From a checkpoint of a small transformer trained on Wikipedia.
Architecture: RMSNorm before each block, learned and rotary positions, tied embeddings.
MLP neurons of a small language model. Each row is named by its layer, matrix (gate and up: input weights; down: output weights) and neuron, and shows model dimensions 64-159. Each number is 128 + 24 x the weight over its row's rms, rounded and kept within 0 to 255. Numbers have three digits each. A neuron's up and down rows have the sign that makes its largest values positive.
After each neuron's rows, "fires before" lists the tokens most often just after its 100 highest values on Wikipedia text that the model never trained on.

L8.gate623:122130062138120090105115130120116160095059139135162061101107144145115161146133143150126097148135128174117127113120153156201104072104139084133097141137113154121113123161118118120136123140138126143116131125118082161132118144132154170131145115145105139121115115147142134161108168115076125116
L8.up623:120140105123114116131107159130130163125095161104158103175107104112130151145079153138147150128149121107086153171094175132126092127136117112137130134135115147094140168123144103144105100147126083174113101136165134154165075141115132143141140095140167099155108097117164081131122112138089132148
L8.down623:148127088119131119121157107153099089095132115139101096096100113105161129153125123121110130106149114147157165132123139114174123153105164077113165109150155139155102126138081147152147138171103190145132121181152130090131149142140162140125166114139130115130115140116123158174094104187118147134
fires before: "ia", "land", "ish", "ian", "ican"

L8.gate502:195141145108138112125106104096129137120128144126144139098165172108103145137121133175116125130139122135135129127134160114163129131117098141133107077128118167141113142138133117137089145102134146093120137124040131148118134130120160107136109092111116151161160143131103168127116125177120179142
L8.up502:131139160115132111130135175108115104139160103087122115137116125142123129136153126152123131162131116111103121154151131139109132165129156123097147066081102101126144131123132153098164133154107086157118139123163141108119157152113134118101155131122164113144143079165175095142124091115109095164
L8.down502:159138112102122131111105130104139173098112117157128138088098161109112101106154128158112149122148120073087137166139145113130078123129101145155191100132117138140072128112106098107100101159112143150156134096092138120145141116146110112127087127127161110145148052115130165150122117136128121148
fires before: "oci", "ist", "ult", "ign", "um", "ul"

L8.gate243:141099101155169104115097133103111147133093082105129150145124175160097112126089113148129137150152118133127095122106130131109160092143172119116158144137069162139150140137115088123120126093150130098165109156135095151099152104096109140122135077086123134115161122077116142144122089143127128158
L8.up243:146112096151179139135121130140137073121113147150141144092154141158061128159151103128117126110164156114130165147099138135114181144109110151102154113119084126135157129139149138142097143111157120127163151103136138124067147083129141137150104113131113119109098164125146134085149143148123135101
L8.down243:113127125118076112149115111150110132118153085134136126132144134105125134125159146112158130130092109110154183090107134122170106125127098111132117129120173116168101103133097157100093097123101157145085131079138126113154104131128116108111176166119130142118160115187100129130090091117108133130
fires before: "ion", "==", "s", " to", " in"

L8.gate136:167142125153155139143112116084090117114140155126144124150155155158140138144125109122114100130159121107154132119117173136161093137114118149134112143086140137092139119168150119130122115160140159163099041140160119114098129102100101124130193143154111139165138139138154161148067171107109100139
L8.up136:160108145158157145119106093072090095109122148103129162130120130142139098092122114115132123135173119139114133151165177132110163105119119123056137127083126099142124131186130133120128122112115137148083062104145123115142162124118112162103107114124140129160123124139139174131095126139136125171
L8.down136:160105112090104127099120092118129102133131121086141138148098136112115158169124112102096150085124135151138171113140132116145086128111130152174146117150178172111160139125128130093110134090125112153104107131111115106090107080163143137116180097126123094142145134116162118137091134146144130126
fires before: "a", "an", "g", "h", "i"

L2.gate183:099144165148113101152113134138128068104151114121144103101135134114119116115167113180112122111149109131137122131100136113108126121111161141123063097128150092130082154102119092133142119119132116106148116116108135158101109137136124115123139077165178100144146137130122134107106094085126118111
L2.up183:162097151118117150107118188129123143095155154137139166122106080148155126130114149107119124115140153096109175141152138103164107151172166140125150093145137144104103125132122099101119113131136097102096144170149147171097135178171160099124152119148138151144149112113121135094107108169128106163
L2.down183:124167089149151094136129120174150150113180141133136136148105123139146152099094137136113149137114087153136121135166124158102123145138114148117085146101084131127122185096132124105170097144120136159178144146129100152134080175119105121131159076142176094141134100161139118110107160154104147139
fires before: "e", "ow", "ational", "ever", "eed", "on"

L8.gate173:124114135106136101136131110135100159124120161137153125132147104128125088164115113079119123099125158124090149171102119105170139116133142137164117150104130159144139114117138104122136128146147114092141122101186127139124107158116104126184123097091123165133108098099119124086112098123122128115
L8.up173:134106092125135087117084126133105128144130150139093119133121135143094144113115097091141111108142091140129131174100131105131129118126138118115088166116130130098118097145110127128156122077169131101131126137156137153129145152109108092125159153083118141158106120134110153117129146168120097154
L8.down173:141153131143130097061096092174134115099139160100102098141135111123117149138138098091111096167136155118106103116138136137158076109102156116128134123117130122106164131088140151101112139118132158170148146079109136129158169110150137110113105154089141150115091172165088128138150121134124116123
fires before: "ent", "ity", "ents", "it", "ently", "ar"

L8.gate127:134155124140148110146161140116112132090119149184086156128113130106111153103105104107136155137179098116124136106078136177152135124138111140136123142078148163190118093125129154097109107142098184132130130094146166122143101105096124130178116165112160117159125163128117129138105136125159140149
L8.up127:095136118109145107169139156118129113151065129161108146080108147130120116109133130070151117106172067125144151127053134161139133114139157148128142170135152161140097107153136131140179150115105144157109095114110153157120168116107136092153115128111123151130118112123108147142118152141116132139
L8.down127:105132143129103122144111118135140144122108119133182121148142133103144099117107106148176156099117121144120147136142139120176137148147112129163158125179102158168157114111151139145173151113159137113094121076149102111133144077147155111101103167147116088113146144118099133124131168106144149083
fires before: "ary", "al", "est", "ar", "e", "ent"

L3.gate407:129141151146140101160099124149117119065120155138120105116123140118121167147117132151183164125110135124126123151155129126086116154101126127110109134151144116138182099153143144162174090166163124111115110132080119064111130160108122136092160157099144153146123115143090121153097168112126149159
L3.up407:121117123136122117158147125147101149131084138135097139077130124119096141114149126160127147098100147092143123117139125145125098142123197143160096169157101133116122118118157096151175151115155122090116095134081104105165131102157146116111133104105129190150105119153136125182142083097131083137
L3.down407:099150122146126124149099086152131118136106146124133077135071080148141127132146107126108107111166129159140147082142123165144117148091116159164112134125129108120106142127127130129109117102120110155125128137137129154137095140118110134161161119140083116150100148151123161107171159131136107167
fires before: "er", "ement", "od", "um", "ark", "or"

L8.gate379:104121097177172129149083115148128141103108176133122157086091173116105125131149179156133112121139097068121135151117144149120127086140104140149115127144129128163134126095143124141151118122164138088152123133161114167086089105130109121136141127120202112125123095110151129121174122122159150145
L8.up379:109135125161142117159149107105119145143135136153121121106146174123123141164142152148127165119159128115124145112117174152141154123129081104098107151109105064114173144072149100126130110106140153106145148149104120157132114112120069124111137093152132142184092157105168088133149104094130155138
L8.down379:069097157105108120138124100113151129085141147080140121112124152084094094172123145138147117110118119149135147095125126152138106162127184111169108108141155165126136140104177119135129121075111121127099127130069103152114162109120101100119139143125143142148142121125136088118118136088086166142
fires before: "9", "8", "ow", "on", "os", "osition"

L2.gate420:123092152104159165137121126110108134078124154104082138139107136109102099150144128117091101143136112134107134118160156086125132122180148137097146099118145161098109077106129110112154158135113135125139114114126112107155112143137182113114167136109157130168125142140144150110089133105172101147
L2.up420:127133143171140146137140126105069153124111095111113134119121090099147120139142118094107119136143120098119127133125144113089164061132120125081152092120131144136121102131171097127148204147145110089113141096113135137153107172120150110122160138101145138136125150123149137131108141145150129141
L2.down420:142164131133132118158198128097109111098131143145112136102129169109149130109104095138128120124124102122092093125125114124104109112110112128144074125091141113077155119197150123129154175136127090102149127109144133116106138122130135141130147103103125111100111141129165148145142173141119159123
fires before: "oci", "emb", "ist", "ause", "om", "ent"